Weights of a small transformer language model.
Size: width 160, MLP 640 SwiGLU, vocabulary 4096, 5.98M parameters.
Architecture: RMSNorm before each block, rotary positions, no biases in attention or MLP.
Training: 113M tokens, 3437 steps.
MLP neurons of a small language model. Each row is named by its layer, matrix (gate and up: input weights; down: output weights) and neuron, and shows model dimensions 0-127. Each number is 500 + 50 x the weight over its row's rms, rounded and kept within 0 to 999. Numbers have three digits each. A neuron's up and down rows have the sign that makes its largest values positive.
After each neuron's rows, "fires in" lists the words (lower case) most often at its 100 highest values on Wikipedia text that the model never trained on.

L5.gate540:506456429554516480480599574572428445499517534477513594521478466526565539427447463574502469492480577563500489514479553489584561514530404585538557417451483449537435481468549456541503447541541494453401521504587610537476467527434461533482536549516512571498587543565445552571505491598438472496486508571442452526571544465470536467462549475465446466429419464521467381512466541522462579559436
L5.up540:400452607513578492525571542401475538595558487408413586445499504524454475452475439519376546517469424508549523500574476516477511520471498490498505566565494571491565540502467507466448486441568511623530561555573567498438476469530497451539571515497477516569432511508448555525648449466542516506522506543516520472523493493450458541422545417481455434389489505490501443505540405547501514508435
L5.down540:491564467491396550502464500529515433461417610541479497515566448518500419582516557525566439471477501476405501440453581542555484528495464548503493493490538555528534537501469579457531476482464472483523512456439526577510549516509447517504479482510574452447509491460570397564569500479526543524496431508595417477512578427484493465493499473524493560488548541572608501510494432546505435464614
fires in: "as", "by"

L7.gate569:575541535477531548439548515491543379471461530459570547507514426428441522446549547486510608575565505465466532410423459523548443529527452474482562455538415531586515526466574498456436516536533490531467480404512475570484549533508424561422516504531568549556487431532472491489379479458493529449484541575460536571468501452466416477486486580523383628594569485599543439468466525450511540486511
L7.up569:441545513554464485449511531612510476465500493523474453564397525524506492500501588512505431566555409504455525453471493603552532474508529497442466540531451426534464573482527503566466519427483468493412493494436628462443507398481536468417589447456476507515510522461555419621477508489512541574519583473471465527582561444488361543519535504499484514514494536437485389474480464548404523513511
L7.down569:540515544448573513566533532546525459424448478477483449460485540485504510564390481425507454529384444564441488478407497429464564380494503500515444500492489520561529509568527461405460492365496645505463525557429547448459483510480555529571519516381511474488478467472468510441462549511476514514540551537515500595528506527495401509515538407509495537615588513565482437506525510498555512636502
fires in: "a", "an", "at", "of", "one", "that"

L7.gate525:592532536604546562471505477467501509386505594521563492575488504520416542517504469499530476577497486475522447516524559488451441520529460468540492459540475501456390515580515607535424494485469599431535372427558522523542437497480507494448476523566564495492592430475360479439448475440548545500505391542531526425493550453611501403564487481491525444459565466427495454473527426504539537462630
L7.up525:489462465508456609522530494493588481546491476416508488458537520469432438456536543496514514467509410424505502510498648515415473496495560481481466448428509539541604436537516509545490469586503572500605543580442563515393470568488628588539521611459505506588523470477545469447494482540528527486524560546455446612420444462616519479507481497546480460469538541515463554493524455412501544488507
L7.down525:439437425382429510546481523423492504506475398472456485570375485495422411532560602523415414555530515478548570544557533428556541605489448515529464562548446546518499536500399483411537563477484334524587523566500562557485527485479499561520459489461527472459502494508563467443449488466520443452470575508481512462519529506504508555536530548454505471507552584502508470506463493487536530544436
fires in: "after", "from", "while", "when", "although", "born"

L2.gate410:541485537431487523532506577543588473549592532396487512504405494397467455532596473542551497532577525535497484479407496515417510473557407444505545535515459557506432589398578429589479520532465439600539447631528494595494511543456485488488548518421518547524566500535523504455477478410444473485433584544596467431526558492511508508617437498479511424429513474474562530481475504448589529467467
L2.up410:480545470501530442508532485434513570506594665447524525441505522501449534609493478563488505622455531543485476435533496576464556520473528391461529525540531451546439518490530505499530433516546443465620494483506536534398527476446435466550476470465566480516487539570610543509476454469457506392567593467558605455567562421543553452536479523525544515474517477379562490456551506491536590443506
L2.down410:443464541552494470564520448510513524447561644500501498455402505498420446539478466610486523577514539566430488496623511498540486532475515524470420537514469478516462527500481548494479507535475449453550545412489541397388459441519445493477423390544493576469408563493559498524507493556505447512586539539553621427453503427473580568478538426508494470515562563460445533412515491492563474405468
fires in: "after", "but", "although", "however", "though", "thought"

L7.gate237:432487576557507493520508471593498540494437438535525485524511436478419572452495458465563501497543524478462565417447467503467467540465464511479510403581442523572578539479499522556569607555557479512465552478615462486595488432482454461480497482572572490637536464464488467511553532468493419499420501561496539427494558541449508550448609485583412452492486531536458435456491472588536585561550
L7.up237:547446416538447557492522436496518627507525414521545453534609439431516493423524477400478482498521609572546465481466516542504494525426543464518502474520540524450585529469397487547586498544484390499436545493600556484520482446473375473491506549505485507540502503472410535467508508472421454554429504512616514497556546496522477495426488460490456447514491522555525527387465539581599492548400
L7.down237:547436475493491452476530521507456524510462521480426485552439474480439410487536452610445482716528471589449435497420508474519502501537541512587530497553419465552473507529442507461540505546575390452507547493429488523552527460454579529482515443518459462526493519541544562560504488560478453435547436456558578480493399505590519510455484515417492468467467535558517544546596454435567426454492
fires in: "that", "which", "of", "between"

L8.gate604:458458575502561496540458551590578540557547516528489505543477461557512468603565527563538451500556494444545545511591546551548544521453388525600528555457481593602438563579467523450494525450485549465489524535440570468493588483537570407533505488407498499514479465480509484478418519465538493473463465538495523557518571440437546628453528528445426504477475464580560544407413491507561552552545
L8.up604:429504428576488438448487501542513527371489494520425444482545568553568577530538472539522521601569482474562500605563507550491493454519441513473477503442494472576528451469516513544515474517429567497520623483575637483484539442500441479598547543453444483523435432528591498532510514428454459503551442362557466461454520527534527510464511507520557571473539461471543535419627488573584538527459
L8.down604:477496466498491450446485505471607550452491550449488513461598473575481490628464493469429615557502515429609528521566502484508534507411547520461482497466496469474479528430537538429467600524448396536548514565517538510471558495430392488512417484546435482481447548558545513502547439561452525557416492453476475489442430555480549568496517667517441554444521558480432542495526502511459538510413
fires in: "after", "before"

L7.gate429:475500488491530514458468397578541453523490531508478466465564512526492531526432466543475495410482623515520552556559468473479464393455544480582566503530597486482629540468476505409399466540485443443429545464525507461512562495431469526524531542452513440440614527544506440522611428535514427568469437504433461494566503532519497553424581493426477488489496486443570538444504488548403580523427
L7.up429:473533538472528540518490438575522528515529457484506527502446473471446481457390507495549375447486471498447478484448490450470523448601486422493502418511495488515494529577582485469553525567513466449454505523510502525455494492518548560417459549474502523479580474454559553467560421523505521408424445540350501604501504527554462446468465508538562510548503368538477516502467424419556529590425
L7.down429:569429473568522475463580452615493532485560497465469578511464531486551343458483530513567465637499471558506429514488542558446454514504460480484466465467610536490432446445447530389516633526531392406501503521604500532531538595609493561399557548539476465549513518518519488536561435511506461526450494500447535472468507442518486460469551453561497429494540488521505481574470592460537547581560
fires in: "was", "as", "were", "is", "grew", "appears"

L8.gate552:451475521565484445478537394516528482462475497510492615487580446482467472596542540453551574595482484567563496534483447513459455549479527449448455493426410551567463535516568523533545432425482569388527453555564443574438587514407525478422579424492558468481474439531463528430508551440581596505563527521540541558538532509525490366397509510518471525549511461562486544536501494449471524513511
L8.up552:458487339483554501458589474470484513428516518479530492501449549521453436414499538535554530619588456536465500499480538484459426497485548474417492529459468519507580460394483475529570470489441698484515463566599538513566534541476556531416558506546443540526526451580538494565436505460573540534499517539527563518533362465500453433442601534487441531487542436526496484505476521509507512588485
L8.down552:430572501480476423539520385511551443448480543522494497594520491491430427500483480577516506645473447443535503509503497496505508428495526610472416501451459478368543501502539498449531494526451587498504612615446466591537496528506488472392492507536543561543479478494444500477497531453495521482565404495538411477416542426432474536447477486598420551554519534510417459553509518385514471491538
fires in: "or", "an"

L7.gate452:534511508506548509527591497540485431532478533504483461539457537438525479539455515436484421448497490524517448521444516428487514445472478529440458487516529529481578435451569442569383429509588469507531514479518500468557513565478527602557447491596537424533583529537464451560502439444474559389537410503521514554507502514549520460496511550544477577530538511531648448405492492458464488480568
L7.up452:428494529540507576401553334474555445520578491471518523454602477528468433511519455551468382583500562538504506485466537415480516496471448453487540426520538511513470532500487500410495445522511542541591402457456504628536510480462532540438458523531501471489627442490532483469505515461557430581518453589385505523502473472611451443591550477609471472504487442492390507507468505505528509433450
L7.down452:414488505511510553471559446532563486540536394434595537567468432455441380510526519569472476507494507517410551547472493526540539478389488546494563508483447479522567509473517512378413481471483404531491525617568547464453471544415580491414464548541498438531561442476598617474541560454492440502534525440433538531458580553568504496452493483542529457468543520565416458425485553456450565548513
fires in: "is", "was", "s", "m", "too"

L7.gate135:511503476500494501578518369552499500421461502484445451539471475447525482515456571429564539521526593598501551455488500531495496445446504497482500542433442448483537544561460550423565543546532535447531512527598517453588543535459431478416502466453527470466549537572448544439587538504517541547417440493526401527540452474485436502595507516507406491466428449506522571423425448493505556568494
L7.up135:503464502556554430599483455555457480463491525506496544534564415592463449519445617454491481476516460459487541574463564514543471482385523550562454533449542489478529608448536519555447569535589468452590573583598508529539464510511503550440527478600561488501428513562500494505535574470548578495467484416437520513510486436514516645559445425585473506520479584503457583479464437533445475472572
L7.down135:497523560502564579461462628449481458544558527529463477513509412568512547442520491562459486638563498453539521494541491517448499458527459560561519513551496590476586493550549454553505524561553466492591551531448422417489553526387400567452472542576579504405382535490511533516454476469454544414533446484484451473498446491477546541533438564459505508493475548455481563469545391478561435469544
fires in: "and", "of", "that", "two", "three"

L2.gate332:470484557457572529458486500409487494542543521492476526534506513450576464526467490469576568561471548604458455514439458393516443561407486554427563527573436479501478461443425473528554611331510511420453567494521596553496575544518524548464537474509562529488420525539523446462406521502564496621498497486572562500441540436572536487515554525500457506651512534596437459529471491496468582518513
L2.up332:461537456465489509534476449559569496543463528563544380503528455506434510480528462432482501538501484544579546503477451543521548507676566450535479495463510533470453483398557492526539386519461434484396478536491509542475470498479459417532534415412541470475418506513417559502482437558531478483472379452535528522539485502468469428474448495462517411435469438485569496580412504433545483588491
L2.down332:520560518535424575502550504475548501468488556445424547526412493431524547537474489517509614626392474486532480525453536511470461532452503528444515460461415468460487490543444500457500615401486565469493479474530534493452583525482491493494543520554528471601473568529607486587437508481508462462503498381462569503472550477584507519485555499490441543568528569479474363490482423432441605484491
fires in: "an", "on", "launched"

L7.gate530:409630461538474572595505510499447515411500463559481466506511532452464527552517441538520489539485599552384513547511493322549527439455517432413529485491522526547526469479521562498463508506540490463582563522570479546509596525431620524572469535516447494444582474509509495554597496569454584462395593465451494462575479481487442432500545452536501512514442475579474476542431574518503524497513
L7.up530:409522450586497543526536489520471496476538585514566490560463498505438490474481437459564533609549589498418529542509500506512531461525453478514512407470598432522598490437510595509432453527498425540487466517623485592461472476440503560436382568507493545434553423412499501466458439557513408489445485462525498501543515577516522403413517476425479549553578425426575442542501480396486454530430
L7.down530:547437506475519519457539438559546505543507512453518502411524481503572429565474499576484500636447568648493512580404446559470390581468429549527473566564575510477431518506506508365610565561435429428534460544563525486504507541553431473422530574544498433547530489441581525506526490536541503429553466561518486525469569494464473494495471458516500420438495489478513503473453565575427523525464
fires in: "is", "was", "as", "be", "being"

L5.gate184:459494562475540472424557459441482435562552475414456515655447494524529464519537465516473472400536583518601552450537435480472452450644441511481546426487519502445480532545440578473529473587460436491473467516475509526521539475488453512507496506490622508448418509472458500459393466551581499479549471627439529562390464517440445473569508499425488575553510474463547437471419498515517506424521
L5.up184:533510594481486537511391541551486513556507474471438502467471445583516413493472515400528505462519506519534500421581511481470531547485523519566498421598418543540502415472562395569584495495424438433568406479485482534432593470542427568493456558421483473512455417537510496457534425491426580643420501555498451446600443560525451496494495429588529453566467480489507571491495517522558532493464
L5.down184:438403503537572577485594397442476528560495598467532548433583547493478503479480379467555482508495462439604462550507535519524542529458531484467469467505570492524562507481491537461555512460454315563509569479485568593463528514513442533562518443465446471490449500511453504338461445526444581493512539538476474519493551539470473638539473597576456459486457466475542494525551510439459550477448
fires in: "career", "apps", "party", "him", "incumbent"

L6.gate39:545514435547545560501471483541435508417405517453415510563507544494509473607584509476464532440451498569526483485446474595512551507429483488423549511518534545474512509560466518561504400512505382510552521597487536464449504493479456486507551582570448480553520503428468472565564406489454467467457507504518555554514494504554617491459581589485543472512450489444434464460516484466527622491411
L6.up39:471518584516552441520480502468586596570532536500520500513622586507551508536500409469468545593444527518548466473501544596528534511406416511474464440533519544525497502422543462406445465558489479419508483510445523450511500519449538436477531520537481495480529512493511485508510522543493426454368462629599543511491572546498512491509432427463510582344491552518418345483454502508587573501472
L6.down39:426458444495438460510487482430491457462408458517404437506519464546497401492584450491525456462464507460476507474516426493491537535511465583476485541501481429522504430567498557523507455433522432445503456509490497454601543499517552539533471432464570465537542552501571462496460484535549436502476490429510511457482536449576522467527538480622571385458603495490533543532475439524549619487427
fires in: "by", "allegedly", "about", "only", "quite", "than"

L7.gate420:601562428528525456485504478499491415484536401386475508513397514476529465579498516496534544515448425632538496525562514553443536488433422444501487546530420453437495539500623451530443484560449534468494448588537439381405534496436507463511556451523402530443488518529547496474538529455499543539478544510535463533431452531486508467477459413587570522568623480530481579487494520520535481450579
L7.up420:497501527396528521475467468405508482503558466455535526531414510452543563452510483477532454563457473522471447474456478626483485471443441569445459342481452472478521398515572486562438543553529635473507497509430512498481434533477485542487514462533481548553441507454540493449546534555602574507587465601403460491470451559514502510561543605474483542601464502465481532525449532501523546491635
L7.down420:496464517581569580488544538398482551499453631609482615490525456457488522380485539544523504520487485582500524569457518527471492472463550447512451477505502524459531611479522580494556505439545530542436561497440477569557502413482560522435522439524446512521434479531534471499581562532486512447583486551575502413469617518517491606433548465443503473497543477499491508571554520444477467517471
fires in: "and", "or"